From a checkpoint of a small transformer trained on Wikipedia.
Size: 14 layers, width 256, MLP 512 SwiGLU, vocabulary 2048, 12.1M parameters.
Architecture: RMSNorm before each block, rotary positions, no biases in attention or MLP, untied embeddings.
Training: a variant of Adam for these matrices, 295M tokens.
MLP neurons of a small language model. Each row is named by its layer, matrix (gate and up: input weights) and neuron, and shows model dimensions 32-159. Each number is 500 + 25 x the weight over its row's rms, rounded and kept within 0 to 999. Numbers have three digits each. A neuron's up and down rows have the sign that makes its largest values positive.
After each neuron's rows, "fires after" lists the tokens most often just before its 100 highest values on Wikipedia text that the model never trained on.

L10.gate286:505499542521481532454500499478538452513526550491499515482491534517482494548501517514481500521498507484533534458478485467491542478515521545538504493501480510487517504507558479520536493461497487508478540532467506442523502523503515490504483457512479513500409542507485516514523497507498498499495480459543485496527522491525477483509465503518510520532473513523499511521453503492523512490537
L10.up286:489495499454491488510483512460493471494484521487511525495523500474512495467495530554505518504470470477524517515491504451501476492481532545490498521520483484479479529514523488487518502484499522515518504493454473472481500509498474514537519525493497526429507525479495455526528545508464468500527505504541501488526467501509494507516516505493483514466521503427473529568470483521508504516508
fires after: "a", "as", "u", "6", "2", "5"

L7.gate274:497504525490498512421527506530462501494477540477522530543511480514496491495487498498491533507480479503473491526515477504505507530477484484529496481489488482477524546536544479472512486511493483475470479497485519500476496514474504510523481471514517500524502524465494502532515518476479485511513525492486520521500529470518540497521501475472493492479562474537475483508478494476486511520493
L7.up274:513501522511474543456509525495498511503512512471459534547496498468520499484482532494487530492483471500476522505526519466507484527493485469549476516489505479456499546520548512506542461524458498514465451479503505508450475474461509513528486462514509545476497520480524511489516504462491529534491531467488520502528534498501513478538509486445479501487541500511484499484492471513500550520538
fires after: " ", " F", " f"

L7.gate344:478500521476504442533481491492500487489488485565491507491504474504491480558516494479528485562509492490498494492522496489487504475508504490451534531499474481531532511522497485476513508491556472453507503487500502505506476517509464510540491505478468459551539482498498494510511512467486495530536505558466497536498494465497520478471495517538462484499537455542445496502509520487477504530522
L7.up344:497522518486487479509506463477503452515499490534483481505462503505467502541517518485489474505508524471494541475518529456507483534491471523474518493474513504523488499491507484481505495489576491490464489501503516474504510507508512533533506512460455502536515513458517478488489517501512485525500543497497473516507481522498474472477513498505463488483496480537493505464498492531445467504540
fires after: " ", "1", "4", "5", "2", "7"

L8.gate368:511493537487438515526468520487453518480438550519461556470504510529524500478508482475492523493537512528479534485530521494499474468514484446503510526507530563510482526497498520475487508515449497492519503504519477518441519485500480533431503454477474531498483484490501489504502513514498536516511484456518542515496504475504528481497515519494530506501505488506496508532540519542474521549501
L8.up368:484509514526489514464497524480508477515474512520481563484537452536527471523488465502467507507527501476476495504535520493529495527473559459556494515469488511459527510497551474459481465512478494525466518464467518489451542484496503505473536484477490537528482493524518469473446503531503528469496538530556514526519516476498542488482502515487486491500507462517476492524499511515476508523540
fires after: " ", ",", " $"

L10.gate321:506491464516501523509510479524456472490520495477452486540496425525524481503482478510519491458552493532524473497517523494483527528506531506495536512520479504469549489495517483496514484504537511548551493526499539532518484547495534470511544499518476498518547487533507517461454500481511531504502526476490532471460504527521489564511496506533485464469488507501490483483537477523548501528464
L10.up321:488493498452515528496467476479497502525495488487505515498501450518563551492480466523500504520503524522495479513543498550508511464478509502506498435475485505519557461490516450531453519513493499501545495530490526475522499489547492503491537545559471543527521499501490480446464534503472509475516528481438501534501520556505533491499516477528480480491514512486499508498522511472509508498459
fires after: " l", " f", " appear", " d", " le"

L10.gate431:466512468512521515469487487466525510508527504477510517494488469503498513499499492489536476502503500507424475480505466513491493499536458523509482492482565462508543506518491482494501538521529492522519467553460489489475482523551479512496482510509506527506516525525475482469467533532465469457519494506498494528464480520468501476503478531513544476482496457529456483520524470480481488505511
L10.up431:510479462492516547542490478505529493508503493509475516531473526499469534478475499467499492472505469541423497483517473442494493518525469499521473475495534490522499502515500516530537525507449493511466481518493465526507528495532480518494478519481464568461472497516504483516471495525474494450465507501502498485495522544453484532483487545478517494495487528518492481529506498504493516456512
fires after: " re", " V", " qu", " v", " Pr"

L4.gate52:503476514539473495489529488470532463440508506451493488500506474500547498499558516516526506491496478540492475506460502488492496491480502506536551489456507500471552501511510494450494515504486558503467523506498510464509502518487506505478491496483526514507517554527498530494486493503492493485477466508549493510562520522481513512510571501465521528519528469519485477486490500504440518478535
L4.up52:522527490505524510501504506503545468479533503489507492486486531475514515479517539509503479521507483497490454496520509461532480573501524525524480466506490501468499507516503464524556536475489541477472488501485508481550483515495527514517481530512539498497538548533524514519485502513493507517454507481484496500560493521495503515493534490491528547511496500469475503509466502521513518451525
fires after: "1", "0", "8", "2", "5", "7"

L10.gate290:474533434451500543454497489525493460484502532490562518470530525530479555506474479490531465535438497523448493510517506470509507503471525531515495514483502527524520504479502482507483526523525490449503486497493519467487495485576518476515504496510477498492505533542453483514540497484476489496506483494515465495474485502517495482491447503520493509526508495489504469529545470514491494489514
L10.up290:481515475464494535511512479533478468518495510466520516472536545520461571531492501487534526508501486491489469538486494499521537484498558592542523488506498523533524466478524489535522479505507499485511474464530467506455512476567503519478477509476516521470479534525467481509580510462485509517496477446481457504518512486518473471492497498521480561511511514491511484525522494523492509495519
fires after: " m", "ol", " M", " suc", " V", " v"

L4.gate474:510483527481506507493485464473473508506535444496515480492523469483596515498494490495487487490504543503539509489491506536486464521511512468511446547541534478510508502471467491504485485439525511512501543507514504481485455528474506461466499494474497505471506537515483522493515485521491517499477510504462525510508532502502463519512534530467503515533483510506492495509489412511517510489540
L4.up474:507536493484505481511512507529519490513496483498497455490502510483509489514538540479499495484495484523486554487495502546481496508492506498530485475494496480521478475524618475457487515495503519456499524549491514491568533488483502543501485534490547474554504519507482505515533476474514520482535501496487505519563528493528500502499512477511524475467526506492524465484473481513492504510448
fires after: "1"

L7.gate53:470531492528509503464520488486494521452483539524485525487503503544557495531520467487479514524466506566470496517486468513536513497522514494522547555524466459518539550520477502486481450519497488519498485486467482508465524514507497488471510486485470461507519473513508505514495499511505474518553480470542495488486494473488507467495527530454485495502508479528479473505499472517501532542522
L7.up53:525486520493474499477527522481507536474561518515530508483479540536468468485501513433475521463498504518482539502471442494487502504492506509511500500504486479494479484494511556450535492497481494520492473501545453495488482514489499488509502485523458510462492499482485506508534509522498486512531453510486499485485505497484497529465480523486527452538507489556481454559515495480536512527515
fires after: " ", " T", " M", "-", "\n", "ai"

L10.gate264:479511473488487477503501527465479504500516539480490478495520500489521534521537475551529521501485536465488472520465519504528515473504487504486440555515506542531538508539510523486482496564523461507519502515483526495510454503480510516491499506480523485470531469503496474512484502474467493552506522501475487485503453502453493512452490465461507477504499479519510513498531514497513493536469
L10.up264:521535508492458550505499533490514564530465512486505506501506506550496485484475472538508539510489516495507484553490501523521492527500519491516465492464489479533460442506552509492485499470506457497486482479496479493478485504513518490542544447507439498488500540536486546577497457464529514513518489488525462469511422506486463497508464493499524507519509514520494469507504498516514530507493
fires after: " M", " m", " b", "ud", "M"

L6.gate8:461522496484495513499517532474482524516506546468552497471524478524487480518514514518545504498464485481542497526515490519493504428449522505454527512464487521504462464493478504495454511430552517471484519500481497493501497484505511500500487501514459497461505523548471506512520482506467452507499448567519469520473490493470476509488489515547499512503467460511488491498528496461474492508496
L6.up8:500496481494496521541483509474483551505515545491500485489492496515507448485529554507537494491504474470520485525501506503540466441502557552504516500457531500501432472468498518497475497478520536470452522516524484515507474489474536503476484548482509492501484509538493466514506470516490491529480454499514495476476504510466458526491499499542499506480467491520522512502490475501486530491521
fires after: " M", " R", "a", "em", " B", "M"

L10.gate5:501473509469525499464496500473538490517525477505503508488554488506468500519536466495518505522467453495511503511497500521514525478526481492497531491509461518552513478515522455459489486517500524512509513482484508499447522433533482531529507525474501508454516499520523440496474496516524464504522441526472510532494557500489508519510473529506517467481520489480475521517514503492528509524491
L10.up5:475472458481542514500482495475495577487510514495521523483491494505510517504488499545508472521537501482474499524486493525516541434461464494472530497496502489506527447479498504516530529531510477510499519507572452516514478463510511504533479472521483518485484506502468494504507506510528462502561487533556506516516479529483460474485503499493499511535471496501475478507480462536514488491512
fires after: " M", " R", "on", " ", "ass"

L10.gate152:503532471491512469501503509482508532470463472477506490495491454490516514443459493498563520483459529492483512495493518466511547530528487525472510504463540485457501498513544542506501519525542482503481525510459516537548456520486494494488477544491591531538520496495500524527485522499489498484497490517479502494466450527474505512453465439470504528463492479526496503531516466497502505503458
L10.up152:496546508476513509522483496524499492467459453500498476507457528490475487497515508530537514458508476475522541482489500501536479502500478518505524483483534508501465536525529465539462527484494511500491541506483551516531517528499518549572483501508518545511467469486496523492470466467472505549467521483484539504503479503443439498511507472447531491501477475524552498470505466481518460561522
fires after: "l", "el", " al", " L", " l", "L"

L7.gate374:494486478487544423490509488458459470505500443476504538495499485514538477498515439501514452479508521517516460495502538505491459498476521451494538497467448543499513521520508493451493475474526467470526497525486490497524502496519481512516542533541549472525530483490488505498515553529529437497491502472501500498474518500513494506480518468510474478519458485499490466467480492465502512524530
L7.up374:500500463509529498509504509467495494496471479488489467541501520478523525491515489493517493470476509517496483499483548486497475484502517482571463504461474499505518523509548499466486438472519487507511448517496488498522491508522490551476513509494547510485519484508543508485501555527534495491515504462487505556474500535492477467488521446520489455497472499476547478470452480474500477496532
fires after: "\n", "1", "at"

L8.gate342:498509488508519521550491476465451510481496491476546490482528532512455516515476479524517535527461522519477540496507495503485521476475509464544453465494494510500461472500501482454530494461467503522536510546457524478510494494498447520510501503520529523469519519517450484471526494496523540547498459481519460496519482501491471495496492488497500469505400487505533491537545503527458559486490
L8.up342:505509478483472517521483467477481505479521496449515506495582476495472484532477430518473486529545480512494490480518498509498505464562498526531512494491449514500485509485503471505503480487495502520548504515449531498459546532512468506518541506498507519544503499535509495456461507507464522523487515514507444550502490471509500484529493490495480528456546503506536534514495533523447530500520
fires after: " |", " ", "ts", "0"

L10.gate461:497492468484498468492510451516487536495497496484522504451522513534534471481474528524498463494468497543439451543520437493486515494487486491482504489500484493497531499495524476492522542458490512475477506492503471493492482506489477509491486470538500494506488486494476497508532508525517507521540467515497494489499501461527516502495496477481523463567483483531486489510514515477496511536476
L10.up461:519502488474493475516549437538466534482478515476475501495525522531517456475503532475515466497465521553486462480504511502523483518467506494518496469514469535509509493493538508515523542457486535467474463470497476481529464477477528515492507519510541507536533483449503531531515478484539519487510482500497498477504492499537470491462480488508508443558437496520527471492491513506477540481502
fires after: "'", "\n", " wh"

L4.gate465:498497515506476485507506497493512478480462511497489532505495530508469487470502514494507524501490504525520448493495495477493504491496505508496521460488505544509468512525494499508500501559482514492502492508523531514473456501498509520530501522578504492448501488494516501486517485543502488490518484497591512494511499517495537496490493497527493467491471490495509452393474458488483498494499
L4.up465:490510495498489489504508503519509493523481484500506437496508495497455490560470491509494505532479484460534516490508507528484474501507487499501490540498512514513465465541469500467494500488490507502479484519498512491515435445506491529502493522441485495395520503497496520510507601446503492506527526520536509487511507503497487495493509531493479467496530498502521520563500480527508497487514
fires after: "1", "2", "4", "6", "id", "8"

L8.gate64:492480500501489516490506517527481500490507523480493511496494442585513483503560485527500491470470499488496512489489526501491512498476459481512478491424508519521494456520488471475496456518471484492477518534509477509438505507522499518490529521492452480541531515489487538500508520515487490515496476554534518541460533464495483515481566501530492438462504463514510479500514467471487489530518
L8.up64:522481467493489492511494515511484507518487495496518449498529494507525546502509457465489506508536457488497553473511549508493486446519499487481485487478515533490568526530485474508502476537468502521516483540507490495468472489512516532475524544528450471479511526504477488561506565485495503533507515492516520516488454533471494495517534493496526520517510483488496528548549503526467497492481
fires after: "\n", " ", "==", " |", " ("

L7.gate391:450499483493537483503481537507482464493506517535516499557527497542473508508492495491516454548514496489519483455526457538503513478529521499497514508438450506523528515500464503493521508516571528473506521530488538506501529504518530496525496527485515506523463535495506515527514474499537485524551494528536526494527500455473503485528456450471492516536485486479513508473506483484494504511480
L7.up391:502483467508548533532476516511514469531528491520479473544533504503475519517493530497517452522514508502515478450510461515506498505548521508520474499427474490515495535475453494486535481488548556507534499511521535543504534484522497490503503543464493529526472514523520507508499473493539508538522513485507520464516473499482477465529467473479513501558498522463535509465468534517498526524475
fires after: " ", "1", "2", "3", "5"

L4.gate336:500490497454537455472494523522485485508469501489515514530551514477519549481459447532502468486474503519532419525528509499458476461536503400465511534523503539439507520501475477488484499484523523507489494515490516467481469505489506448518501507522534484466534508540495513496465537495497516493523536542496544480462492492488493526521477502490475503562504503509504481505506499513521500531477
L4.up336:501486513527478511534489491445469533502468497497498472484502491519493499492491490517497479537473531534534516493517527515527471505501531489485466516466493565514496443531482527483478468490514520496515513509504494456537543540493516525475490498507498534479490547528486503499502496482532514504501502478507522508541500532519510471491435519501446476537508516529510509520472515475505519495567
fires after: " ", "1", "2", "–"

L4.gate147:505508514485526507508499477505476505485536485544488534512493490503478515457503497486507526460508501535436450475483464494484567501482484493492464502511547501495517510447470495479509484548498493502484480501496510499497562542484479508471513513565516487494483480519472494489554426561508475491510498489560475488533503489498520495473496477521547546466495501498512467428514499494497505497440
L4.up147:524477482499459488506505506511496530513513535490497504484514506532502508504527521482485480466503501501521477513522497533507475532487501505487494544524528515533500491527500501511499489481495481510499523506505507531476402467534491521479490485487478507419516481492505517478509442410490539506502502510454504506513511502504408500501505524505504439518481498479463600520479487505512498512484
fires after: "2", "\n", "1", " S"

L4.gate262:534492487500528525498492472530502505520510509486476453512483484502562493465518525489498496506467478499493464505489494508496467523509513458467498508450477486513486482454517462458488492512482511464520534488474547477488475519490491515441508506473512529527484512530484532558510512489506530494497497502499500517523490519507476507492511499473520530527501530463521477543503433496469482498469
L4.up262:523501480511511500524521480539524513505486486514488515493524507506523520471476508523517503510497470485527566508497472444505498521505506487494520426455492539462493498536518478455505489602501466503495512575481530547538469496479484494532501497549533485528473492490478532504482512523508457499511530502500499533526510497499514492495517491514457493487530521485518486526501461555460517505477
fires after: "2", " ", "9", "0"

L8.gate81:499491493454541464527508487496515498529491535496480505529454539551537506500440509483532486557497528479485513502482476502486492526540483485501511505487508478503542516491522505477470538531516485513501481501525479512527513575494498483521464504511525475476459512494530527494472476476486470499506457523503498464438503512466483537465478509473527492540466511537509481493493451487527457490503
L8.up81:504489451530543471515465505476522437517506488476510461528499468481443469491468471532502550521491496520474493489506505529516534511531529542506479485537508483488535523501501499561499475476563473489477486517481516526505530451464536506495554559521494494496504519464497504545482466505505462514494519504482498469502505504500469516473480527509485524496493500496518491499500488494515513500518
fires after: "3", "2", "4", "5", "0"

L8.gate410:497500465491491505501475545526511527537497541492487523516501493523490526477479500488469511518525531452520504511500518544483494518503464450443494479480513443524510475494500498507502534473495467544501508517538500543554470519483483512548451477517524474474519503477519469511571556506480504519503455507521489473498497499491484495472495543487503506493475487557496516505556473503488491516430
L8.up410:506494508527468492471490494556499487505518463521501481543486493479523470507510515466530439478519469478508514482478475525473485533543491487514507503497497499520550509498513514492494502557500515492462507511505518491467523583516512459529461491524443453501503485476510526472497516498470503498501503532512542493513479496453458490520498468501469510487551493542455469533493511493526483520488
fires after: " |", " \"", ",", "|", "-"

L10.gate56:478531502469466481512518514491477499499485507439516503499467492493533502503520547498515494512478481473503477491450507474487504495449489505491511475510535514440490543539479508471490498525488499509481514501512517514467522490536490489498484536482475527548475466491487458488484538562512505504447493493476485488484482510483497514479503503475523514505518508530475467514469504498543507484522
L10.up56:466521510529524519506487512486489480505514457505498484482502521512504461475544556493478521489451480508507508494507494495515490491487488509500549500501506484477484513512512491528524509430477494501503525543492497483483509503488500505470480507491492534504502463500504516531502478467490533505490459551475544504492510505475545533518522521485507507530471513525499523576504539492511495495507
fires after: " L", " Cl", "l", " Sh", "al"

L4.gate202:506486514499503471490499489517514521487463503508501535494502532498524516550481479528501510434488515554508426480497527517536526481495537500516469499524564499495517517477517518521491494547511512567496494523508479515481490482531501467487490486562491506503496507498492516457489496530501441508492525489468480478516477526518458495529468514536482512526458511498490531550539481536497496499496
L4.up202:495512505485457510518500501521518513537503538499497505499513488509478486454507500502522542537483510479551504521481523487474547516483497497480512492487378493506483496438543487507497491495492494483480508480520497501540492475483498502477489504439526487525511483480501483460536531531525492511507515512473506523555497511483458506536473490518499459518518498484524452418465452475514500498495
fires after: "2", " \""

L2.gate206:499502477470499486556500496500500524524468531498498477506494492495540500514498499494515496502471499527502507492496506504493501500503511499543462464503497513466506503519500498516403444511459481485498541503500483486501500534519493499506500501458513500454531495498445537511497513499497463495501498518500499536506497472504455524473501488491564497486515555500494537524501501495497501506551
L2.up206:509497477469498537478501498501503508519471454499511468511494502498522492454498505481480499499446502525494594541494531498476503500497508501512454521505500495527500502516500505506465484491471500470499461494497503523500501489496500498501508534513483493476491491495479501523501494500494507498504499530500496469480497542498543476495502475497455497500510465494642525515499480502507495506442
fires after: "\n", "==", " (", "i"

L10.gate303:478469454534496480494475518463507565461463520506483513511543492517542514478511468542477536516494507516484463529487504542499503482495484531511504511476499534504541478508517537456489480503504483503529493518522486500538499516513535491522526520537533490496501506505467515467515496551524494501518480510554474543487510506506539485449473536475504510507466484468488491475544541498525536519460
L10.up303:503513485449502489490468479507541501463518517505539556502547461550546497530518479505542473577484508511562472477498524508529482456494497491493525512513472533506523493471487507468494529489547492446490540501515493507508515486508538512512515523532439512507509487514497496478462483495484485470521499477548507541511498491485519475446508535501493489469499511511501498494522482505511516498476
fires after: " M", " m", " t", " p", " T", "t"

L10.gate153:488513466476539439452489464517511518490496567471493491525514517546524483505461456544526479509494517497471520559489446459539491507525546503466486520520458516487531538484465517528489525505517532502529499519481510495457490523505500500479513498516522500486546477499499462509491515487510455494509443507482500479466498502519514502470492499494472486467493450493517503496531493501491469494460
L10.up153:483471512482529509492502444532525510484537548493478501548498518503535502491471503505530485495467487495493505544493537474580489527513505504516479491515526506522517500494485563529507521525488537484546472507487487504503458520495498523475501490508548519482535485502481498490476501455516517484496508520493523502475492492505510482502495493534467492478494459495525475532512476506482494509474
fires after: "\n", " I", "U"

L10.gate473:499460487491529510479460472497510489512462519478507531495484501512565508532502461501523470572499514507490500514460526507512492485463509484501504512505512512535527506497503550485521555475514523474535473507495434488494475515514465521509482528480463499520534490518514551468499509511481522524485472510510494519461526520473527464426501523518486545500526471535470460488542485480481531528481
L10.up473:492531459496489541530504506506516515508518524456522531560491494513486509504499471521526514531563480540469523519548475478542479474529480519512502526510460534500514483484468510485489511515497532454482472491499504490501545495479528505497488455525446550469477536543485508484519485478506466483477480487496511490477513474526533492486477490511527496554484503455515513521518554525520526465526
fires after: " t", " v", " inc", " m", " qu", " cap"

L10.gate442:517485490485480522505501449540478472488510496517516535512498486486503525475516491493462448478512464469518467484453506508520538496518466475500553518540497488467496450495512548495480515540489474482530508509517504526481483558513502465504477463503497477546530509522517500488486497484491528479521512516507508524448518544504493546469482492537462461501429480489462496495510470479498456469491
L10.up442:507420452544514512485488515503521500480504532522533485523518436518532470477514457496528499533434491481513489502501486540504498505509530465460547485490516476498568516521527494504503483579495512492511517507497491494500554514505493477503481515523539488516516499527530506481493510467506502489516522538531486472482506480521529500472529533529475484524463497516475476510505515531504522538462
fires after: " g", " ar", " d", " l"

L3.gate155:500542563489554524510522477508516467498546484482520520502475540499516500498487543486539491535484485488494518496510502479444490492499502523525467464496469528512426495499496480455506525499536541477464516542467510480491493499484484509500501519507492506497495529503476532514480482489501483519484509468474491495487531510538505508477527450455495499482521498486521490494479528489477517450507
L3.up155:511508486466509531488543474480514523468498490515458518465509461491533507490503509522488488485541528504483514471508505456491509533456499506494479497476488506500501503500498498493534488497486534510511518504484535504488496456554465522483490503522446475495479484476394531478494495498501513503490491517530493465514574528485489483513506467501492504491472464467478486494486497517473499475480
fires after: "1", "3", "0", "6", "2"

L10.gate434:494529490523506476449468487536503485478533544493491473504500495488506530482523518502481505477485477520533529469463451480530503500488500525475471515509544472486496532530491478492549507451510506502493505498443502482531515506469465506515489522499508505477476489425503461514561533495549496528493512472523458491534492509533490507518532491499501511471468455499505530482495482472491479524531
L10.up434:512502495491491473491486477534507434464483476517500528488483490455439539496523503555551466476505493474530536451503497488462478505447531519484506507492508509490466493441488485503539478445500487503490496502474496516521492530511507492524476482502494532521477511492492495530456503504449507513509531496488535510499498490504501527510474501535515497443526473468575515522484495479528508496539
fires after: "e", "l", "u", "he", "es", "a"

L10.gate440:443460459512516486525512513476526505485523517487537517500474457468552482554482464539547502535479499501521437444494506472468507493500482533497516537468504517482529547511471528494490484522535496490510473540505478472503512518515493489527498509538507477510558495540500508473518509505481511462531520507503498504475519503453531493459482491513517510510541480501476502477558515514486536514488
L10.up440:495504491492500500541508521513472463528534483473530499505460447489501487506521521515498555489501442525501477487499507480504498528476482538487532498490490484530518511511520547529488485489524499495439502521511507487486532511500530520562490546511555448459537492498523544499506547459487515484520483498507458468510530502471535501491466482498515493482502500482512495534526530540481533522477
fires after: " d", " D", " O", " T", " do", "D"

L8.gate233:491510501489517465523566447543562504516500511502499518495470477497460466505509494466500544485445489487499469499524584478498466482501477525495525516550534517506486468510504504477470486519522491486481512517511475495498469491492468550482532458553535508537500502477500491458480461484526484483487489514459480503501530528493469540492490506523491463527459497512490489488473489500514456427542
L8.up233:533493506483459527496445494539499505502508441485510541486517494473515554480468534463502438494500486497530477483529526502467549482499504440485486512518443498474505525498478478494545495509511505511499498477527500475470511514502527550483517481486540529476521467472483509479526519552521517507487510501483515519518517476497517485511484494458494523535509506497487523520513513467499503509466
fires after: ".", "2", "1", "8", "3", " part"

L8.gate399:499526516487541485478483519514512528508528533475526509502526502485536503502482505548515517500536516485479535499522471440455498491473503470503489522521529518475531512469505550540519542475509529492481480501502526508508493512485483457511481486545506518501497543518446527539492525534469467461515509484498537484495463505477510541495479505463503524476503511488492550495522470485513527502498
L8.up399:527547516506490510506501523459496565516521530498547452484518487505502475487461506521478545465513521476494499495521488471501514495478514491533469509466481495497502454437526481537508541453510520507478476514495526502556508526506476486506473511512516526512510510498514501500519496500516498494566452500505470503489488545518495540486520566490501483454487547477489538474526485511515494503441
fires after: "5", "0", "7", "2", "9", "3"

L7.gate335:434500518511490463461519498518483541506494532521490509495508511492489486497464435512512501532499507491464522546500503516510513473492484532526445498547557481510585531539548527496481496484531483511502471493497542530493522514500458507499512536508501509502507486504522519491522524479480486480519476527528513490493468464455549526482510484502467520529516491495453554448542473491492508498500
L7.up335:490531486526459495521484466506483498536524530500445516549494537475470509481491498476508544505536494494501538504453518506549504501505503540478473513582523498495522485504526534489497502458493472535496476484525504500509525546475458526462502561491481488518524502520503477515534501479451490520521496480488512482487455465485545483498510542541455522514499532459472560491496483465497510500464
fires after: "\n", " \"", "-", " C", "V"

L6.gate271:478491495515501482496530542482505493510491540495541549493494499520490473513502500469503508529485544491493465483493527544532468504464497535551527548514508481508537467506473502491486514499492477489437489530476475494471515480519501514490492483510515506485546469503528537516502490542479503480513451513500516520510478484477544536485455521511457533489549500522514502503530492488455498530537
L6.up271:506518500538500516551495515513514492547484526466484542492469562484462488499497538468455525482530508515496495469503515487503477542493453545541494529498490448517529455489440509494491532471460520483440505491525474526511509467471507486499488487498515520486550486499532547520519459541471515485476483469478494480510567491515530501480515551510512495478492525500503494474511518502474500555522
fires after: " T", " P", " M", " O"

L6.gate103:473509464516484470509463488463471517501498517479523512484544479514459467513511467516491525536543506458492486539500499540512503465516457487427486501487518513468495492503504497448526499451495485527539509513512473458539444485476472463505535477515470511537492497505499490505547523540522466498518478530531524513510464475504478520469478504510502468492451527538516514473513488463495501516475
L6.up103:485492463483458453521503453522470490494470477524533480557505478524534481503565542395501532479507445536545502484462491493490517458504515541488530523516471467490526507507518461466506488475489464527546520496526500502493514495542470480462485482507511498558442506485485484514496495541530479463547529483484520516470533482497516510494477497531482577467494485502477447521485476478500505546470
fires after: "\n", "-", "ing", " \""

L4.gate231:530467500436481497426482490529469473503477493501495547476515486513501552520482465515494488467516512526470491524558487492503514476519523477491481535481481521484518503495527497494480493483502480512541528486504505489493486506487450494548492480540491495503551496484483507521501488492477497506522472522471497534519484514481482503501474482515521469450473476553471468502509498482486500516517
L4.up231:489529501483521429517498446547504486469525454514498509499495476492498500504472470492501518475521499553469508492524468490496500503492498446485531497537497492524488542489487486513520521505468531465532470513515491509490491487524465538512510507499532474513496498474483514490487486509475518480549495497469540504499529465498515497510431523557505504468474489482516468513520508512462543527445
fires after: "\n"

L6.gate201:477520518537479476472516510474448472509459523519515524451521512498520463484485446497468506553495505484506529534513498550468514457481540521505522559457524500483529506543482532500490507469511501486498503494441532482512492488511487478449507534528480483500497489482480501513505522506520474489519487499532521505457528519489534541497476484501453481487490486485545528479542528519511484496534
L6.up201:481531501540491521526527501483484481502487495502464524514505542449512471482504474486470523497497489480517510517495524537456483488489544522528493522523550473474482467498500555514528514478487519478498491491506518519491498452491494505437527549511497502509532453482500479497514515501523494490505496464533522499480570546491495522523508482492448471490508519503573530509522523523520519502519
fires after: " T", " P", " King", "u", "ok"

L10.gate241:492480441519529502524519506512555533513517505475509509496563498465510461472499480481496500500470516493466438481508495537546481499514531470505491491462512514495490492491499465504486512504487478480504453509478532477481480504501518485494525490515496508518482483525522493543496482527524454517460504500509552539485459527470468505443456523539488488502461516511517467508483451478518496499467
L10.up241:497499464478485503490520503505507516504472511509525477494540504526489482486513498468497525510473495505474512502464500506530512506480529501528469526464508491516498488507497490558466481471521495481507507529506474554487519466535495507543592468494491578470481509510519469528472470474482482465495523518520485505458531529527489473468509511480519539506538502508499477515500508525543515513517
fires after: " m", " M", " V", " R", "on"

L7.gate268:480465491487478500505512539475480520476488483508494486481515483495499497504556454498528474510509481508538510496523475541488562460504505509453507497520498517528521445507526488506479473467507446529525522493524455453500458496496470508534517522512459458548519466521523483485517547506516496495501510522499475521466486500541499496475510538554476481480492494538481515502527539509461506502506
L7.up268:495489472475473507482471463509541471516509484476529496543529472526517477493527499521494457484502519485505519507519488496463523534515541491490524499488494515474431492502501460494502475475509466520503540484506528471490500493468480505535491483501451527497477500515519455507532493486537474524509531507523498509467531551540494443507481458551456495441527456476527499501463490522496450482459
fires after: " ", "1", " r", "w"

L6.gate150:468463499508496469477446524506510509485492505540469504474555468491523511507534458469512516511496521512531502476504487557495486474446480471434510521509488519535525486504527471456491492487497471482486513526501504449487480488505499516498511452524459476523524461507483571527499526490459462479500499507491523556483510487481502509506493509513516518481534462536463493536517492481498506547500
L6.up150:479462473487471515472500491478507461483533470536469505512521473460518498514492503493485519534510543496506540508523532479458502480449468516499482482487505489519501493494544524511527473478496468490508507482508470476476478486514488496515571462488505523516509468488486547480526488476520469509506527439533503506492497456453501497537487517503523500478510481507505513499498502510532563514512
fires after: "0", "1", "2", "3", "6"